Part of a small language model's weights.
Architecture: LayerNorm before each block, learned positions, tied embeddings, normalized queries and keys.
MLP neurons of a small language model. Each row is named by its layer, matrix (up: input weights) and neuron, and shows model dimensions 0-191. Each number is 128 + 24 x the weight over its row's rms, rounded and kept within 0 to 255. Numbers have three digits each.
Before each neuron's rows, "fires on" lists the tokens most often at its 100 highest values on Wikipedia text that the model never trained on. A number after a token or word is its count.

fires on: "C" 31, " C" 17, " c" 9, "2" 8, "==\n" 7, "0" 5
L5.up109:137135140092104137121159122136109147086149179158135077064096145106130118159090127114102148114137099178107126139134109144124130146163134150154142095121127096142122168150134113108163103120135111125148113097144143147125133144150101089118143146116136171167109126117147153102091179130147154100155121131141083126112137128082090170129102096158161134097175140135082104148126168181103110099104118149127112168112135138118113162109127148096087123138148169140113113119126159123132105139155136131137094152149120079116127138102135117117155106138149149111106140114160085128131137115171100081

fires on: " re" 19, "-" 11, "t" 10, "m" 8, "h" 7
L6.up324:143126165109113129129173147082082116094123122098103116130093083126130137139163165148096144099120125111102104148147120132122147172139102140140143141166147173138125093134142139108145154168113156156120150099076150137092109148105145126130144109162116157174121133154135152130116122128151091095127185149138115158133165128162157128116117127092137128107100161100148116150110146113127163144135117118118103112123123113151075126127084125139100122151133121170121108068130111131100134154106107173132116143130101087192114161119115100135083181145119101135115160135146134095146141109124174105

fires on: "%" 24, " more" 11, " dr" 9, "r" 8, " d" 6, "art" 5
L5.up1:140115157102131108161087123094135117138133117092138122161123072127138178068116172093146140163143090140114134153168101116121122092146126098146112151128104147145115123107148164160115111102122097141136111126143156136133168181116150152088116154078088124139122102118170178106117130130127137142131100168115156139156116091112155129127064112114091144105123119092151156120145129106085120163125136138168150110129117169131110145101123129096098131142160129115119153121185159113139132118100116101112121129141151172094143109151086116146128107124155107080131147137153157107140141092134117133

fires on: " B" 20, " Cl" 13, " comp" 10, "p" 6, " Comp" 5, "ug" 5
L6.up6:101093143170094142122186128098158130171120150157129112116144127125113113158190100171132109138129118092153136166146136148133173116119114152161162139084158137118123127118105150067164117128144142137146082114111118150172140116127082120106111131110099159132118128161150126142167093129148107157114131179140099129098134107124111114106111130150141186109121114117084133137136116109139131115135158144149095141117125148116130095129174124111148155117139095101113152143146116130131107086153086128143106178145145091154107148138102138151109139121137129097062128101098156152147086108127114098

fires on: "c" 48, "v" 8, "ic" 6
L6.up493:078105148131150090119182149109112119123136123120106151164123170128116119141122102132136131127133128126136114170137114115105159146144129103096127122146139143155171149126131117109107107165118168139092138119156045147130134113114119106172156135105124158106095112161128115152105081116144131109078114117107123151189091144130113114131117144147186162139078107166142131116109171119155145114100119133152116164139175095177141118126100111166103092155115146106126141107108173145164132164127145091095096149127124098148097103134106099137153130124133126141108103074124107148140134126154122131

fires on: " th" 29, "r" 13, " Th" 9, " h" 8, " dr" 6
L5.up236:163110153160164127128116083071152091110130130105152128137124065117113135132153143099141149148166147151132125144106152124134067108095117133149107120154095178118144151123194150154084170143097186123120119143128120128111133127112087152118131108114104100140139112151101143126143143117099102133141147093147102094170101117119105096128117165132119141117141112151115145139125192101168116124123164090156127156102166092131131129113142125118078114107140109123142098131166105146113117136129122124112114128165140124100137105099162119157151182132145112134125121142129139081120175100124135167

fires on: "im" 14, "b" 14, "v" 11, "or" 10, "r" 6, "ar" 6
L6.up176:111140136151149117117131139085138147086164120111083158123119133111100147119135173086109147087118125133157094128097072125132099142151103123117148129101080126140141102121136156106147143132130141147128110153143146175142132097103164135129123163103119104156121107114161098113110155129163137178087104105112094135121133108137146101130121129147150136140107127154166117116141150115155126112200186146113097129077174130122161142109093156092085096116160086172100145137118132146141148117146136096131105133114122178087102140156146173128114120109123122160101134120139128113138073144116153122

fires on: "." 15, "s" 12, "ens" 7, "ess" 7, " b" 7, "out" 5
L6.up279:103088148126158106148154063160149126133153152134165152118129076123142126140184111103134104119133086102081104123163108111107129102162154103075129127133144106101092133149153116121114088130140157119144118134145150134128141137142133150099113181101144109161132142105147124134102151102124154095096121100145132120135137147135109134128146130130138109172138129143113150111172121105109148175156138089133143117122113135150126175102115165144116178052162158131134128126118132133127130121153111111098149155103166116154099117142095118183101176100069140099136156098110138136116150122110115130

fires on: " s" 28, " m" 19, " S" 8, " res" 7, "S" 7, "ed" 6
L6.up419:108168113110149109134079148172115162161124142074079131140105147139091154145118149122137142103099097150151071170153121119152130153179148135113101128152109112103125129126116114154192163126094140121154123166145151146101132091133139127087150102120123092115083123146099130153081151133147113110126154152140168122146118157149079091141118138110145069126128112112116157130126128090151097137096125110094151118134129103164120131150147138173132113110139082128155137154146134096105126129094157090142133143103182126148135134120132152120146125120152130129105124114126161084122139137145081101

fires on: "," 80, " the" 11, " " 5
L5.up494:147153095149097114111121159157142146134164149131119121122105108109134115142104101075089096134114073116154122156087127140111118157108137100168136178149144103160134119161069116164107173123122137150140169131122125124128151125116101171102107141195175151139135142120178135130144153115123100137130149159131094140149115171177152117091135123137124143157130111158132107097139115137128127120126146123128167145152149124109098185105126129103110128109150137098119106103100141094125122052137141106148146154119131144113116163078138144137123138096162116093119099106125106132081122102119117153

fires on: " C" 56, " c" 13, " more" 5, "p" 5, " act" 4
L5.up7:151100148119118136123099117149136174102112136121163136118096121097170145124134136130097125159121123080116148152136108144104135145106143125125135155084152149088115165091097140113125126121136063103108159118100149125111128167081115120122137140199127116115125160146132090113110145162167105090123153115072129122111123138143152131112132095155124162098126178185104171130102180157135131132147076175135100140144154142138094164099148144130128127127164163122111146120126143163171129138119102101119102156108093107135111124134127129150104071153125130154170130123105149124108117129131102143

fires on: " S" 50, " a" 20, " t" 8, "s" 6
L5.up429:102107103148110135128109091106154104091137122085165129134127113157157114095149139109111150112153111159134124158113167094149140105166139110142111140117140119110084124120179183084135160177082149103134082157152116133152157127104127141099131142111165105143069117165147135108109118102162131127152147139122089152154104142093117132174128120119147133176127110111142138136145170123118104152143087101120137122153160129108108156148080109120129143124151165110182110088115089168148122118127119120142113117090125131125133116096107146113114154155171108082131135082104126143154113104120129103

fires on: "," 60, "'s" 11, "\"," 4, ")," 4
L5.up172:152119140165091106093108131192139130121136133085095136133114127133124108144131111117117111168097108102163163132140149137119159152146139130154131140137109156128137101124130166156082065142160142102133151115157117125091165161143132132093126100176129129115142123134155143140157124111115115149102091104103133133170130148149134119099120136127096103166110140171109124130164152168113122130128123149133158155107145125050153153099127142054139125139115122128144133099116113142108148113119127163123129149064134174127133128082085097135134149092099140123094147118116107142125151169156079122

fires on: " N" 63, "or" 9, "isl" 4
L5.up397:130121097116148088138142136175111105132176179173134121141145149161109131103119127113145160133097132124135105108121084142142107111124153109141122142128147102177154090103118116098143128138099134169127104095107160133123115149124150132158193134090127134130108134137129139087159134145120118136126107129125151123122068125125115098172121104149108193116093117149163109138152158155125095150120156138117118128085140175081117120068163112110132093170134122134117111138137138132162105145064133124091101148133108109156088125103124150118123162069130125124153130093124137157149162123144127100

fires on: "t" 22, "b" 14, "v" 11, "k" 8, "m" 7
L5.up55:131092118109106112091143145158124130080147162118115084153137179097135086113126109110161136126077127125148119146150116128121153140156092151119144122115147089101118159131147131159100077136136105110091140132199158193128132138130146151150138110153154119116110122112121108135114149165062156145131155125138135136152151118153133104134153115116169143146131163150120104146084126088111145089124095125114135102117171162126133105102088115145140094140156148098124144142122125112107129136141070143103134106139146140130146158124130133120098144151156161148123133104066126141136176072106146128

fires on: "ol" 14, "o" 13, "ul" 10, "omm" 7, " Title" 6
L6.up206:074133143148086117129095161121129143133141138152118149152108126126105085109171121114142096154127099114150115133149145087149164127116112133126133162147159095072127136133135121137158148092142144114129152108091114139163141077135106146123177148152115147107132138127102142144144118143157113159086143130125104148147122069129120118140122127078111123061144100107121151100150093117096151097117122108148145123112153123125122112158161117064156125127153180096146168102156122143080108101158135138111167159117142142118133150134085099158132175152171126157136136117102131093127114109108104159

fires on: " s" 31, " S" 24, "s" 11, "ot" 4
L6.up96:092150182127090104103133090150093106160130148109173142123111139148176107152112082135097153121093104172172144066119116112106096151096172099147107152128137108127133158128134146112150105133110148107164111157114111162117102097149118121101139117136155119109095100133124130134106153151137125163103121144099146123114125155148117106153108120121174160138158083089155155164104160158143119140132145135130118153123177131132112149158130094109119126112146134171123149147133147145158130109094098111132135165111152102151164116144118119147151145106134098086076154097096103110097132104091128116

fires on: "g" 16, "b" 16, "k" 10, "v" 10, "ol" 5
L6.up144:139109121120172114106129107098130115140148101112132110143164138123096129156120118166151122162100149161143120106097117130151156164117117123106131125151155073120116101133114092187127088134147122126142112092147163154150152203076149158165128146097107127150132080135112087105126131168111165124071110122112126112117159137121109106117108155177162127116092115151152143120139147152146166109158128099133123127112130104139139136083129144153112098125148155112109129111138120131113174109127091137099092149133115104143161136108116123128140156185129108196141143097107137109124147150135079113

fires on: "a" 69, " " 11, "ah" 4, " Sa" 4
L5.up177:152159159119121133120145091093111162139127142091119112096131148106156106117060136128116145106135130153139152059167143128101096129106166135118110161177139158156118110148131115176112133133172141135108136126124136179150131141130137113153121120145111127090185084097145170142079169133132102093124152148147119134128140080159127133130079156135133129130144121086109097150122147129148175154157131088112105120116113110127090098137165156136167100109106150117156153120111135154146156116140109094134127161118151147144113094078128128144134134131129119138160138128096130126094107099113094171

fires on: "c" 17, " conc" 14, " inc" 8, " Ch" 6, " dis" 6
L5.up180:142125170161139102184137125156122110097129102156126121137127169128104117165123163140135137126155127135137130123111059122118138122145122160129119088087163161098124116151132124142088112156071154080163092145120119136080106097109081119102128101161109131118103126100115153130115134133135117111089106142132139102163118142129120124160129152159147129155115155136104147099141139109157116130127159157102123114123111188128119148122099128177101107139110153167159142143140150113192134120164162140071138149135072142108099104091116108104099123126133119139136094139179114109106121121162103114

fires on: " sec" 20, " took" 10, " Sec" 8, " st" 6, " man" 6, " Rec" 6
L6.up149:095101115165115173182118172137075173165094126119146127139122134144112095184095177144065137118110123135126100098104126146132142117140131125128101083084170169151076149112107108184097136162128134074121142109127146151117126121085127125098112130150143154136101127100130153126098155132158096147106142153122130152161115103126167146136139122127103117159081123077143139131143154119115106136138116110166105112151161095123119148091104115136109155149120169121089130137113151133138122138096094132133145111124136142129109118146097100133159125129135134149153136132161145119122087172143160126

fires on: "er" 22, "el" 12, "-" 10, "mer" 8, "in" 4
L6.up91:098095123108104133144098144131165111106113114141124185125111113126087142109148160132159116115159169117163095104106142115100124090090157125144125121140117145119128161114093105116131135139137152167157110110112146061148115159123132157161155111120148096121146141150070137139131128158160119107114168164144134114151184136117125092125108095115156110170129159067123125141100147094120119145117106145105153120140116171134118109095144126108150137128124153099124113121091116145173130114111102184142136095160096092092141151152153123115111177143162138111117128084082122103114135154133136090

fires on: " d" 23, " ex" 15, "as" 10, "ult" 7, "at" 7, " D" 5
L6.up296:166090104113108160141118127096121088140097153136095112088125150125155162145105100102092120115129086121153117130177143084113141118134111142158097178123113102089097130105102135134180116127157118122141090154145154123163150143111116127133122159119131136126140131094127128138086149143113129109135167097127134105150154150159088170111132140195138148128148134102108152099128126123115098116090144117159108137140137173112134097117120139166106126117171119176150114087124166143075140129150137164179125139124151138152105146123128080134128079095157086125123127112142147111134180122147100132

fires on: " d" 51, " D" 34, " Summer" 4
L6.up404:155104124088113192153138135180114113100103145092162115148146102150147095124144166123118095100150129185172091136128143115148098167126164132134081147109084086091131129134123088151140113106109124155128112112116090155159112130129111116125144104144135148156111164135116093122122118108130115135106152123127120109124189129154132115142138145191113136138103131153072127106165128167129074128150138135132129094075119138145130122180147156131117125088156106094132126084138100139121160135106144156146145132146133144117134149126145133138071148151149111107110145102155107114179122118118119119

fires on: "P" 15, " n" 9, " comp" 9, " imp" 7, " Rep" 6, " Cl" 6
L6.up75:130075128112108145144125115111064101151123123156139143110127130107156116119126120155121127162099123113103111077085180136124144113098134123178112136106134126107115139139117137079137169175134135111143154133131113159090128129101099094131113151106137082098171129137131120146154116140162108150123144110115146110156139131138135136172148164140139159086113143157099147096133133134156103115147129170175114115121118104086123123119091113155116158175111152155135114190123105164109112121150130144133153171128081150136110136121113131118153179138122143134096081073140156155137127066130123115

fires on: "G" 21, " g" 17, "B" 7, "O" 5, "D" 4, " main" 4
L6.up384:156139136130141131117108089119100097164117117134126140124141092130109102100163116125122108175138093121136112137107139182151125123132135076194143140172121109123099148136094116111121117149125159104093154169139127124115112135119127127180124162100132161145093154110165126124157118114145119110122156127122123114183091153109168150141170104117098155094086110077109105143144096112104118190141094109116137115118126135151100110137080147153123139114160093116164105125152105146142134081158095152150146096171125104099149122177163122095131139148095115143117093114143156102131115117133125126

fires on: "m" 22, "st" 21, "p" 10, "t" 9, "b" 7, "l" 6
L6.up132:117136151129072077132117102126117132145127126112119120116125136108142126099120128132107130142155091112130136153190152110133152138167101129165154095116115112146163087117108140137081100143095142141132149094164105157075133119136118126127133119140075132105103069091117151151123150140114156118125120166118156119123137088159132124133153148080174148130127152120119146171136147091136134130097112151178105140093164096108154154152166125112153152113154111103150150129133114119131178140144134128128125116159145104141144149115125105161192078097131149135119153159121130100125157093077164096

fires on: "ic" 12, "om" 12, "^{" 9, "p" 7, "ol" 6, "out" 5
L6.up101:134170130147135111157115098081103112160128111081110145161161115136111145140142105138128120074140122126173150108115140096144112103120168121105163131098195133100164126127117117112092132183142142172155127077118106137149136115106101127146132122113131107122106126152130139103134095134147124090125137173141135145154128128162132084149164145148128144105130141125137105147065187146110113132143131131149098141136138147113095125163080162079148120157139151108168068106080144156128127110129121161136108157105086130145128097145132130121173111102101124137144123105123176122122111154135110140